Part of a small language model's weights.
Training: a variant of Muon for these matrices, 250M tokens, 7633 steps.
MLP neurons of a small language model. Each row is named by its layer, matrix (gate and up: input weights) and neuron, and shows model dimensions 128-223. Each number is 128 + 24 x the weight over its row's rms, rounded and kept within 0 to 255. Numbers have three digits each. A neuron's up and down rows have the sign that makes its largest values positive.
After each neuron's rows, "fires in" lists the words (lower case) most often at its 100 highest values on Wikipedia text that the model never trained on.

L2.gate859:115122137133083143172175074140143140141129130100154113118140115172106136111124166102147154153130109129127134148127139128167143147106106146150105152113106119127126085179082102149140162119149101127103084131133125085111153105112126138058107128170116098118125200154094153144169113108111160147
L2.up859:129066117124116170183161106114153112145161116144146130119142133127122115122140125126194174132106089169075149107108177134135088114089078118118106166120143103128138112182125078138133140125131142136114129126128146103095130131107139114107115110172130092127156154128095153137155114114115155176
fires in: "he", "health", "held", "heart"

L2.gate295:139143130125083154123113111110133166147111148127113115148162132156115134131136138107167108128192093130149118123147102115094119092095112133143080146145161165130105115130111121124158114130110121120087157111180174142160143182120121084135125095091076131155136129133128194128133146150113121124
L2.up295:123138151142119150127124156123144192127142111137083115120162164129153119166137129088151148127149075122117131169136102132105130116120096129153117119126148147151128135124074129171174137125126159166127121118162132142122125160115104134167147140111086063142150130128148124139080120133112095123
fires in: "became", "become", "because", "dispensation", "display", "becoming"

L11.gate483:154110163083142144159147115128114150144129133123114095134135119094150151134140150143099097132083110140143089119110143118126155141133136164108163149149106126136121140126138115116129144092130134160101175135115124154146172129132144143127129102078088130107194103123120165096133114125148113125
L11.up483:112176146121123113159143145123111139108103139084068094126144123146169091133162073114148169120100176125126124112117119147188141174132178088124113150122116152119146125120132134121119146167134127172146149147153122135166107101074137131119123125096151109152142108124095133118142144138100120146
fires in: "in", "insignia", "his"

L11.gate604:183138136144123075126125095128134098137099099172102131071180147099112093106146132115151094112128112114122129110104135143133134160153097128143144132112130119175120152099139128173153116163139149147192127124122132145135091121150091113146090105108122112110118073129137105130114140136140140090
L11.up604:146103148118154101096140112088112130141099116117137132092144166110108120122139124167118107114146128122152107145099105131122152167110123115136123117127139148151093163132115135134148088172121138133135171200148144129126108084163146144130148128121128135131120100152194143126103139132102072127
fires in: "for", "with", "this", "in", "former", "although"

L12.gate354:145120184106114076154147120113145100125141090121120158084160096134102128108125142120118107104108088089147085092121144100124152172131094107148152135125160134114117136093106141096137165102130115135116120127068144151138082126143132145054107155148115152082135135133112117095092149129112174146
L12.up354:120138145099154124150122042125167132114144114105131133134143152107152118161103119161137107115149091109108127109104114126137128124110124126106160221148109152133098127100107088130144154115149067108144147118136133099150140080111099137128145120132164127101134139156112111084141124120156145182
fires in: "that", "who", "but", "which", "and", "what"

L2.gate1022:140134145125148147137130122124095178170129103105143112118175139135125118105128135185142182137107166124099094149178137137126130137082137121142085145111123100202097095119095165140137161149145124137131101135123104105146157124130124151149133119145120130101158101146094159077109086131150158111
L2.up1022:130155139159122128153125158102118148118141172089101126108109129118106151101123132140124186113103138114114089167167138112116117151115177111149127089132087139204087150115101147143149174135167106108107147113117107111131193116131161165133069137128115124102176125101104130103125131134162163087
fires in: "on"

L2.gate585:150152140084143156150139161130111157089139132148102113118118096140137115098042115116088127153131143137135144136137101141096099169136107170066103140131144132127138147145094118137143142100160118161135098101066162137160121147161107113079115125115180161103124107107187135133102159142135136128
L2.up585:153151114104168114139106161107142106102140126112126173113180082138119123107122181143142133124113162130138154155102121137138111100123176175091113174170103170131140164134126158135131100164122110126140141113118114177127126109144140103102152100110151123133122119139079124097121143137158114110
fires in: "had", "has"

L7.gate450:149094101119112107119121120152121147137091093103100096127129117086130149111091089122093114165081135151150162122094122101161113124135132158131122107107128117125120152114138096101132162133162138127119138133117165153085104166110088130148140099114164170160071109129154133132093140138117105161
L7.up450:172080091129142125111164162165107137115105109083115075135153128098107109131075113169117145128118105137124141095117075119128106160112113109119133125143113155134150153134178108076123118133137114106118111128113129116119143156078112118140123070094160121132150174139120126166112153128100125147
fires in: "all", "allen", "allow", "allmusic"

L2.gate889:155131130135124157137107109084077154165127092144099115130144143066126170108141135162120102099099114072120128153167131146123121152106150131147104134156112134168089095107129172160124153124139143110105143178151112124115147115159169131164111121133120133122153128153121148106123117166144122101
L2.up889:167125160120110153143121118115081171186138113136075129103164130108113125105131114135132136106124108103115119131177117106130133178098146109134054127113101176212106075105137191156147163134145131132118149114118129130130155106133159175140093172133126136115141122139138133104123121142149133137
fires in: "on", "online"

L5.gate979:109116153127122122114141107069150090139131135174132182142139122160133145095107133135120103143131133126127076143147133125110127136123152143122115102148125163108132125138145124125118119083134173068069136124127110146133091147130122107104153122136088096117136134101130109128169124205180129137
L5.up979:109106115128129126131165093103137139104159147155112147117159134194172100100112138167085077146127149169128088149129132116085161119139165122167118150139134142130144080150128149124107176109152139095091146134074144182119119134147136129105152152176123136093101171108127102107145107138183158111
fires in: "she", "the", "and", "wheelchair", "held"

L5.gate331:137120138155142126132141131112171115134140122093115139116126087139111146117087147160098111129118103106089159104141129132120148137105132111101095176124093167133088115119118156105139103148095134108155113129120179174112165098141120093152135121119086116089101139123130110129164107121132129154
L5.up331:127128130130124136076102117119150113137194117146158143146104106108064111142150113137136153140138112142107156125101106123123103165148121123111085176153126093141164137107101116091148113126125114168112136111141168090083128119129182103122140127132096130097141099151108159070152166130109130120
fires in: "is", "known", "will", "well", "was", "town"

L2.gate1001:144116186094099067072115082117089127132123142100124106107143124108157146110087122164170121125121107124137143138181089119129184140164155120159129134090141152137138133128120141090129152116072114161131164105097163133155124099125130088126131129103152139105070131127157121105108175180156119122
L2.up1001:124127105125093088111113101133111099143136116116142122113101121160179123137063106184182125145093138150141133109117106092136146176099144119164168157119160093117101140134132177103144151159123151143130166119099126145141141091159131129120181097109104131109136142113144098143120139113149144098
fires in: "international", "football", "national", "championship", "footballer"

L12.gate228:107110104149113157163104132128111131144104106138119138126110137140166167103121127126119125140145153082114135103115158136099128146131125145130213137110113166094126107118085096111133120104140144157147116143149152161150086130156106122138139140133147168130130131093109128168104082096128110157
L12.up228:106125128138109118115162154127116128086173104120112153107130134088158113131136100113159095164116132114102145104130073128117147115181162148073143117105130157142151110104112088116125125122097128134126114160161123088134105096096105129121116090121117102160104105142103147176119140088135116145
fires in: "to", "was"

L5.gate823:110104099107139111167152146138089142139125088152087157109114118147101108125162116140112125134109113142093119118121148161165116098180122091142159103116146118130143123081129138135151135123139141088116198152107124162079142138081127121136160129131148128134138097130126144131147118134143139138
L5.up823:168161126051146156123137142151136137148133174146102125121160110113075105150161102092144145155129150113136141095116160130172115103163129121156118116146078146127117127082113112134101145122077139164099183138121153119115153102118136129113119105129122148072142119126120128092099154170112108175
fires in: "were", "two", "was", "the"

L2.gate303:136109142104124143168159169122094153121093157164080124127161092134137126104079122094124151122127143092111127110085118131101196091135135153114164106132124076096091114082103146137150156086124164136101176126118120150085137107181122140083127123149107136117119183120109101156149118123147130124
L2.up303:166117146098111132127150160117120113143105158177096127113155096123117119152114137101127159139095144122096153124130119112125164123145122171100162155110143063131083115107118133137158161106122124127114166099122133145114144109194121113120142113159100124104120166112089120159096081132130129094
fires in: "would", "was", "to", "were", "but", "had"

L7.gate452:120118123129148127087136097120110142131136120164143151121105123133116135149143138114103096124199126097107139097134129157117075123155103157157128131133120162165114158087121140162103111161138140120104171093105115158132123111126146131104089086121132075129130119109128101116092081161119172114
L7.up452:110136152076149136141129129093170156147139109144081160137105129140133149158129111107156118166142119120132126141083130147092157124113114132188108146146135136168089130156145161148131128180126121133120120092129134144109139104128150120099124098139109136136138101117111143144134134135109076113
fires in: "this", "became", "become", "because", "loss", "becoming"

L2.gate130:106112133114137102124141104164135112145132099107107118138148138118079148122105118137140140146108150159134080116167155136121132138095133157121116108144131113074136083164116092165142123165138143140087132126134175144118156150085151158123123142127136089110093165087145122136138166124122148116
L2.up130:099083153115142119124157129111133120131132129086097115117113126098153154131092106123098161143132113151092110109138112131099158098080117209149123113136124118097131111173103109099108133109157126147121109107129195170138150126119139125084139152113141135103107135102131127097158172093144173129
fires in: "she", "book", "books", "he", "born", "held"

L12.gate981:091139167130124142102159147150113090121132144153119186161118155151104149163112128100138135137128132131133141161115126167115128156135121184105156132107168103110112169089097126112160134120105165077132151155151102138128126133107138124143099129137119141120114094142124146149153127133133108160
L12.up981:075117121138143134086121132161108133142142136155117139144138100109100160111095126139162067116157133130103130131139108201113103138141129164086126128124136086095131085145087130105122124149120126175133087155122158140142121063120114105137107131110112121119137117134116100139116153115119109174
fires in: "to"

L11.gate469:157154144091162129169140107157113128125111123133117111112137152140113083100142165096154097148111106143121108119141097115098119097156141125105115126105155103174109145143147065151103153137092114152185146154145119159125147143132138163099093101134131128078169114147127096120134107179108086102
L11.up469:107126125133103101127138092164094116135100104160138059165154152132109131173113091109154164111147119149119111146141090136135120111200141123119127131098136166118160095149142140120162110165136146110133080105146118115175074132077095133152101077168164121128135132127128101133122122163135098135
fires in: "of", "in", "von", "offered"

L5.gate374:099137140109136143113095157151134090128097113144130115131096128153094141168093106164136146132148135158146142115172164104105120111104147161109120116142137151131134132146141131138086122112095133155158141130151118113116090099089146107141099136118134121145148152105139093097156101138153145158
L5.up374:146143139142169145092118144131135125142104095151133126149112125140111161150119132152131157126131084144154116108113142132114118127147133151096132128169110144120116144110115103083114057076099100169120137127161141146071147129153117139169114135143156131120150158112112130082157130102143119166
fires in: "is", "are", "s", "was", "were"

L2.gate816:102132142103129097086131132099142103136063123139055153121163158121134152124103163161118127153134171127136131125110079142091102118131139168133166128099111132119122115140114156118128146147127125142103146126120152145154128155080109120109119131084136144121111091129119131167107163144151129080
L2.up816:117155112084102097143114104157099110104090137101089166099112128103138178122123133197125129153119111144156135109122120136128109140129144123131127137101118151122106139136093141141118161158116122133089121091145131065125114112117127135117139123138122081093096135141137173137091147149128135153
fires in: "championship", "education", "against", "football", "again", "government"

L5.gate286:131125135113113120155144134153145138139076136159086077131149115128127125155122137138136140137145092120118099148143092151139122146186120160086114139149144140110128139147111121179125156113119100148148115134116153135113136158162091127106127133117127109150113135120171165093149127146126133132
L5.up286:104114108132112134146117144155120102157069152093120105134132167112069142152094100133173133092121084117131102124169097139112120170135116136082143089135097164143127157100144139131127147137118152126149129117108162128126098149141090138154128076144112156144104169100147115147120116142141150142
fires in: "all", "association", "assembly", "allow"

L12.gate286:116142118120115125135174122110138090116152153157123140131149101107162100105083111145139116145105112065130097144128122151089118124181140132130175150087096125160138137140143142137155139133111124164141122161124114097156081139127136178088136127140149144121111101097098146154161093134119097096
L12.up286:144125151141126155112144157175134122151110151151129102092121127102137165123174105093158160143145077107121084122101114106111143123215127164079153108081165124085127124102104130146133145124152101109144116145177123105119139109121112099085121115177125142114122124137133090155146112127106096123
fires in: "to", "and", "malcolm", "eventually", "by"

L2.gate32:155160153163143159105145093148129166152169084131118129108173112133096134103123112151135101146167116139099129119150103134118113082132149107151099149125142153129183187158144091153145114109120106115066089133150185142131151157124145096166137104149076108093154144071131114156079127154102115140
L2.up32:183134138144104140134143126166171137150124087113134135132179110107145128090110123157156117093145120126151147082136122144127099071113144086159114139108137133106138158135138131171130094128141146145116099137161153130116128145105147106139123104151102148129144130118135113134114149088127103153
fires in: "became", "become", "because", "is", "becoming", "mclaughlin"

L5.gate126:158141106100133108130130156095156174162124105110142162118142111152143122106103142125115113143122148159133143128137077143088123133172153126132148121137148152164112129117113131131122123143123089146201154119082139154121063106117119099149117095131144133109102108160145134139082114155161109073
L5.up126:155084126124126133112111139095144152134120106086092156140140114134153133103092111114091147151113162155143118145130102109166110137176173144112152117146134163096115138112136119138123125153105109142206133131087133131128110121124119065142125135136124105086133125154136130126105106142151111087
fires in: "for", "forbes", "former", "force"

L6.gate637:138180153106148138140143161136118104141130130097153153158130134154146164117102095125163113120118128150120162141115156122125118130153112181124118122116122146083144127107133129089129108090108121174132132150087146142133103108145117133146130104101120141105133128137130125143134156159142117103
L6.up637:158137139105127111143103161101116137112131127148130135154128123112138105139125108102115121142105134117128132135120119111147141151140173121100143121178167148155151105107145119109123124162128088133138114115112106188138115084121141099126131129152122148120109172110059104171129101071159104137
fires in: "not", "had", "would"

L6.gate141:098127087106139131144151179126130118081093140095122106163107141120116101100160140123108124076160171145142133123113101141139076129122160112110133124111095114116100147162149091093114143135124148108139124106122176124133089152171109157188125069103122114109072119098130141129117098154135150142
L6.up141:125116102133121153155155157174086154141103128140125126185162162084116109101161143122128114107116131113123116137139093118101136154120123096118152156105144150101060141115114168147155129111167196125107099133076112138144118124124132119115082099131119158073111213139125095130168114158140124112
fires in: "all", "a", "allow", "after"